Weights of a small GPT-style language model, trained from scratch on English Wikipedia: MLP 832 SwiGLU.
MLP neurons of a small language model. Each row is named by its layer, matrix (gate and up: input weights) and neuron, and shows model dimensions 128-223. Each number is 128 + 24 x the weight over its row's rms, rounded and kept within 0 to 255. Numbers have three digits each. A neuron's up and down rows have the sign that makes its largest values positive.
After each neuron's rows, "fires on" lists the tokens most often at its 100 highest values on Wikipedia text that the model never trained on.

L6.gate448:157141090146151120112144151105145102186139110135153149130090113121171128167119094150085101132141184143140129124113151084120139168154117153123155130165063125100076134138167141115143151140178138139132126096098107109128141154167132159121115106135139136139130158147127137142164141132128087110
L6.up448:109098153139158144131141117107136088158088145154142145111132129086096145141093166104081138092105110121147130105142170097079116140065161137107116108158109126098154084131132103154106119071158118142148123095122140124144138141164138114141115137121110141104175129135157120155075101132113147125
fires on: "D", " Dr", "R", "E", "s", " St"

L3.gate239:149113146120136135118121140150134138102132161115093127121146106144129156142142124147127102147132131185114134095084094121144154115113110133142108132102114115117134117161169137142156113106125131132120129116119097099149105106136094120108168129122106086128157091168111089123144087162114146106
L3.up239:197165136156154139128146123158125140157185120086085128151114102117098105162120124104135151162115140125182136133112119138125121114136140181142159147144123100151100169120141129121120108067140113090136137112109122098160112138158110150137155160121093165106136106159136141128153140129090142115
fires on: "ation", "ter", "an", "on", "m", "ine"

L6.gate84:149119163130100121100139138177154138106114116199131123137167099137110142185131102111127156103166138157148160113141151122121158135153149133140097099121167047165143145137146160112103146120115136147131147111093130089122130141115121123064107093115145150120130142154121113124104136173140104107
L6.up84:111149108123141157135119138102124150209099150114125150169101090150128099163182133106142109116154148128111133164125104115109138071129149131129158093124118136171102158129155193170131099164181128136122121122126112142153138138104134112126143135122097167106121134107122106113097149088147104066
fires on: "d", "n", " his", "s", " pre", " of"

L5.gate224:153126131145100108149079159153081119133124105052093117109125156111122171138124104127077125130074086128110101169111130105134122134100135131115137138067110126105104148138112126125097116116129147144168071120091102182117097131114059130154159130144128094132100150109117150124103100171133154138
L5.up224:178123090102117108167119149150136112108161133143150113133111174138103107121144118122109144166137149092164139129143150131143131110139158127108142073128135102142156130170121110161118119175114148191136139114138118133120148144148150083152127135137133095149111130122121130133122155160161128131
fires on: "ga", "ing", "ong", "ca", "au", "va"

L3.gate26:143134119060152104127137157086102113098106105111118099101152173139130139125145113163145109103126125093125138116153119130127127154133134129171178126156148141127123113148093142184104131154138131106078135163113145121134155114156074135144138136139077108101131068151094184153150093117110152129
L3.up26:150109122170131142127143139127092122175121116115090145130164154076081142168108099140092154098140144115100094122144137145109103131119132139117089156175118111130137122121095092124126144133138132136153137109103142157150133157092112129126106169171154122102099147100109137161102127170122164153
fires on: "y", "ci", "s", "ib"

L3.gate218:116095126116137130136141122138127151108138118132142093128121095133115066161091156123093121092119133097116128140152136142113122128151166118182140083113120142121113129139069113132155097107132167108117117106100098091142138165144186139149104141142138138150115119101176116106086102128146126134
L3.up218:169150130117135129111131154137142173126152129119112105108147163179135087157164154142078137112116117168200138137107129101111199100193124099103143127129145111162127090123133082145148114110122130126137116132117170100109140122124112104118151144131117126122153130180121136146111223115106155146
fires on: "ar", "ed", "ud", "ra", "es", "ical"

L3.gate303:131108111134165086104092113137074113133102114125123110110080133158141168150139124119129105126130123122111141118108112119110147145116088121154110173116108136146135135209113097136103160108082147132126135125068170156129140109138145167170161132141124162160132147102101159118093090073150143123
L3.up303:158131118143117140101164144132134119077192154099176178097140117114057128140108152124124045135099138165108123117118146172096121149127103102119143137136110107138136121120134114171156149091094129137133111130106136102167117114139122124111126124127113110123130100123139163119110099089099095131
fires on: "s", "in", "g", "ha"

L3.gate498:132106171141157142114148131145123099126105107140136124113126149142125150126126114099081159121143133159107077147187114107165152169115150130112102130140097140095094114144116101134151135112115096142087126136107130150123176126143151091083137153122181117103097102141164141129123154147122126092
L3.up498:113128154163149138122173132137096138138098123106156145118140141097108108130149134162155107133150163128120130124116093137117085096207116167165122142150146125137122131117137149163145131182164170136124124121165108116149149150128173132091109107087135095096147074124153132138115123152152104173
fires on: "d", "ed", "ab", "\"", "al", "position"

L5.gate667:113126117138099147141124101129134121135094117126169133097163135175097120101113100120127128128150141086143170098119154156130121147154160149163062133085143095170131090141153143108128140141168165102133178140155126122130123140088100151098088099130098129175148138150160138110136131127137121110
L5.up667:130136135132116114139150104144098146108111130111121122155103114099112105158152085141102110124101095105101122105096131118109101148124103152128135192121091141121167121112142137146119100158127102111116129119141113123127139104167129102133132122163102154125130178067139161160094169170124112124
fires on: "ri", " his", " His", "s", " her", "er"

L3.gate354:110124125132133104120146092121114139154130128132109111098117116111124092117147142128087117155141135134118146111102157129124127106123157115153141098095083140141126128196084079101134139146144128123116102144107114146126128125133119140170147152134093111172071154146105137136138099092188129094
L3.up354:114118164148126105132134139131136087128110098127101178112118162129115115133118118121133147121152090083071133102121162086162142128085145119129133094140081104178125081135145101180129166139151122150142102097132122141134132167122118128121124130103110098142123161105115129127181168113127096137
fires on: "s", "c", "w", "se", "d"

L6.gate589:130118126159137177126140161117142098117104138134128153136106143123142070125120118163089149117146141077112123094079126111093121108154111103158136110104153114121105172130141154120097119126142119149112129125112129106140110097097059162115135153133151123136141138122122152092119135141108113102
L6.up589:154123141132112147125099183090087171117087100123138151102113120093112167164103107109121105092120152133068115089113112161083093142100138097106101140112113114137101142144151120123115083107111136165156136098181104172141112160125139149119126110114129108136104135105139131087133132072124138096
fires on: " Be", " be", "be"

L3.gate323:149116152127103100163122144078118160189108124131125144128121126145113113158135181158156139127121155091152136133126135111154133098099178158164125113143136172105105124142116158153110128125114096149124124187115131097124116143126102133136088144133100121177126120102124129128140131083163165114
L3.up323:178130097115121164131114101089121128133094100103093131128121114153109132139127105125072105142153118087140122124116135122141174143127149096110123142230153127165103134165093136157152147134121133144127135160139116142126166116137090114112128148143149142097145107129132112128111162133197135131
fires on: "y", "all", "ü", "n", "s", "op"

L5.gate7:127149105114132164148113102148107174077146116102129154141162154102129160112067096158108152122106125180114123129164125157105127130085101148136141130121138117130082160125108138142126096117121141133080180119099135111135127112135135128090157140149147075135137086160139126145166147154098135108
L5.up7:125110143163125126117102136152131107125127142103104121127132126112106115110136183131128119142070110124146105132139148112156123172123102128112145103123119122080089130111175132185141119127121122151103123099083146102130156149170134085125127178112152132132171100119095127151106142143152154100
fires on: "er", "ic", "á", "===", "na", "al"

L6.gate236:123119149157134123083136114176180100143157098128094134108151119148091107060091094090113145096096113136115105134128086100175175138134195133152128101114117144107119134153102135126136152126116120073080115165138137094145149082114133133159129131123141148150117156149144127126152154115143152137
L6.up236:111162138121112117086154124131130127153113108097135056136129121152150116098132156109121126125113119102153147130050154112163118094154116097115129152143137155091093154132131156121130163124160112145141122159124095115137152104162181125133120178102135189146131117121117145127154157145110148113
fires on: "n", "s", "d", "ed", "c", "ur"

L6.gate278:132129133118123132135150121139150109134131132096097135128135132083118078171102147158105104088147133158144174133149135166142112089169114150107127112159128092125153132134131112124118153154148179113137113123114133124143170175124138120092167144132131133094136102120118108124119153153128145142
L6.up278:139092111110132116101098127119164113083128106134146145091107122156116127137148113117095130087107142088155164114121123141136135106130137160109132130102145105151127096139101111087130122054121131127106175114100165094128115130085141137125118135075124145149086161132148137126164157140153122122
fires on: "ed", "od", "ra", "T", "us", "d"

L6.gate120:086132130153135106158129121124159165187121148132150159124086096170150126119139143085118131120152134149147128162147142131117145169162141107115096094126100119141115155164136143136103152162147142107087140079150122142153181135112145140089101132138124143125151139110149147105142156157122122101
L6.up120:155130107105160149113162163131122112124121152118142131094149134178106141127141112138151109125116111092087112120148166099140126135107154111118104141113117104135094145151188127131154110085128120081159119112139095109171145130129120137169124106121123121161149109166128119176114165140123132151
fires on: "A", "R", "I", "E", "N", "S"

L5.gate364:135129115136118169116106115129100096133170119115089145188136144147164108106126139114088143114169141105090108111141101118136107092174130114110140125099113130113187161136116161165163136128130153151086152132103095141149138130120091123118147127147150133156124162111137123140129125147181143121
L5.up364:133133088114172115108135148125148156119108116120088120140136123118128116125122139089131130127164145103136129146098129135134099131118098134143129153090083168128106167124110098083123120117089128121122074122143169100156133142105131101171108142135141077140133173153150134110120117107109114131
fires on: "ol", "a", "er", "u", "ul", "ed"

L5.gate37:097105148165100124110103158103138134141123137159109155117106097110112119134113154126149137133199131126114157118114111109179121167140124108165126148143108135092126199143081122057148156107141128105147100112138107134120092146142120123104143116130070116117110124171086093097132169119149120082
L5.up37:145129147141135138090116145143112149148177115121086110125143126168134138110070144133125161132118134136090133095084121121099143103109111133158149099132168132167095123091088119134138128124108110121163091120148120142126128165147118148120106113115131147184098143140102145094078166088128118170
fires on: "c", "m", "w", " first", "f", "al"

L3.gate318:121095130104136138133190067083131116137116131152082148157160081102173166143150123113152144162138142135163116164106163145137123155161112127174158089097153122095103144111074097109092131143132103136104125118139117120111134160102130095122170120154123110137092108118129147112123150099142129115
L3.up318:150116134119131113130117122104116135169094146128151126094164126131104131085103158118115093094138137117128117125103110091061123134123153135135133119111143108070151140109145145104106166098087112140100137129144122106131088105140116088147110110090096076116132105130138091090106123118136116076
fires on: "ice", "age", "el", "y", "t", "al"

L3.gate466:082158153079136129091122121118118089129166110120139134101116107174153139135168121164097154164117086153131159101138103131108084115130146118091130147156124146102085134114133125132151146169098154107142089149151124122157151097134137079129164133173097132106179168185162108125126182130110056147
L3.up466:108122161139147095112140121093124149138121145150092088132123095176130147136091092125146129124123085117109122119148148111156152176126146132148113157126119100073135164134128148140145126145164128111114111106112115125108157124123147141125140161136096132109084140130100119137154119108136128125
fires on: "y", "vent", "ach", "dge", "ta", "x"

L5.gate155:139086118143138128127117110148143173121149100134122145102153110142088121155139143174140132111149146131132090116104137140129146148135138147110093121142166132138116159124159134084142121142149143157134083135158144152147122160162138121127118098132107123144108158134142144126162101131112137145
L5.up155:133112141153146119136099118117120129142130117108147138107125130083097117106089107120103105133118131108129087118111131128089105135142126121153146154114121107127151116124086128122132144120141172114154153150153112097132112121131096105128127119128120159095145117136130100197106098111120103146
fires on: "and", "de", "d", "ed", "lo", " turn"

L5.gate382:124070155189142104144130120085122091149143100150142105168134181123153128139113087116140101113181147106103190162114142102077101101171095148139157095089182117115137117156170127129141099155133140143127140113167116127104118120094121113126136120122142102118128151135119110147100153127141124149
L5.up382:111132170156134088140096153116115107160120124122121120121168134108171125133143138129141086084150108108127125152047081092155117091133087110117161113111169097122158129154140081147143156144114072122125164098132104136159146087126127117127118139108129156159114164149175125074132134156108133132
fires on: "I", " I", "y", "ed", "el"

L5.gate482:116136159121162129127116128128107136103110114113113140118129099175104162107166063122096171176137132159122090120091129143142148145159171148103101115095093138103112160111157126125124159156108101106135068125123180173158106128124118095116158124119126148148105129119170138115135120127151151084
L5.up482:136124127166078147091145109129093123156145116157144142128080084111101139141085117112139100132092130172112100120121170134121136100139130116120141115139112108102107125116094156175141131165123120174123111124163138130118137129118139103134082188117102145138168093148117143179135142123125095120
fires on: "k", "ol", "d", "b", "in", "ed"

L3.gate44:168115108111187149118115152127115183155103166098138112098124153180140178118153103109120104082157081178162137135126142090156121108160138115143132203135160130169121114143126180101127123153139118131110126117100144114135117129111149123158110171140133136116109171141059144114152129132115124141
L3.up44:116095103107087135126099114093093127114151116169165136116119163140121133150118156134104127111109164189129156132188138092118138131131119136081165110119116125135151144133134119167133130135144135189123139124136157103146106104164170120146095084146150158141157082124107132112145134111105131120
fires on: "ed", "ing", "ut", "st", "ance", " a"

L5.gate564:089120169142118138108126122088132111114130132092102131172154096146176113155108100115125150115139175085133098144123132099084145081139172132131142089121143123125129090130114154121152116159118117169125082131152125136161160161139105132087164141093162166153128135147146154088104128122134126118
L5.up564:112109115135094175133109111149134136133155095173130152138133137143133146132119149129135102133137111120092148149121136143118114151128101174164145133124129112135114169147148136124157141100100117142118104138126124141103125129136098124098123154144097069066144119101133084105083137124081122069
fires on: "ed", "er", "ev", "ta", "st", " known"

L6.gate184:147164142083114097116124168095120119092112098155127123116120139153130109082113137122127147141139144153115139111088082112088128121097097127107145104148178114143157125125163142116122139171123104153126114100174146123107107078134125170157127126135137135163117141111158129110165132159180156091
L6.up184:113127114145099122128143115136133115138113146082119136111137149115135149165084088146128097133153155135092143079097130125093123110120144169163136102140110131110120111126147133148107122136137162174106176089122103099139093116118120135116133093133056161111146107120113096105107105105134157124
fires on: "re", "e", "be", "al", "pe", " Pe"

L6.gate712:132103105086109145090127119116130112099112129148141136108107122160122123129127152102148092147121124159164094129110155106152095089156100124125164130123133121124108158177119117123111146125071091152155140130101156125125099130149184118152146085085102133137148098185156108120128108114149113105
L6.up712:155107100149097105145123141115138115067116159115076142139157130095121102104139093127151112146119153137104123101101142096111118153134104103102117112104084177089111142098118147151142127096128111103155121113133146134139111134145124142110110105146133088111147094132140157088131116099087111110
fires on: "d", " from", "•", "in", "im", "s"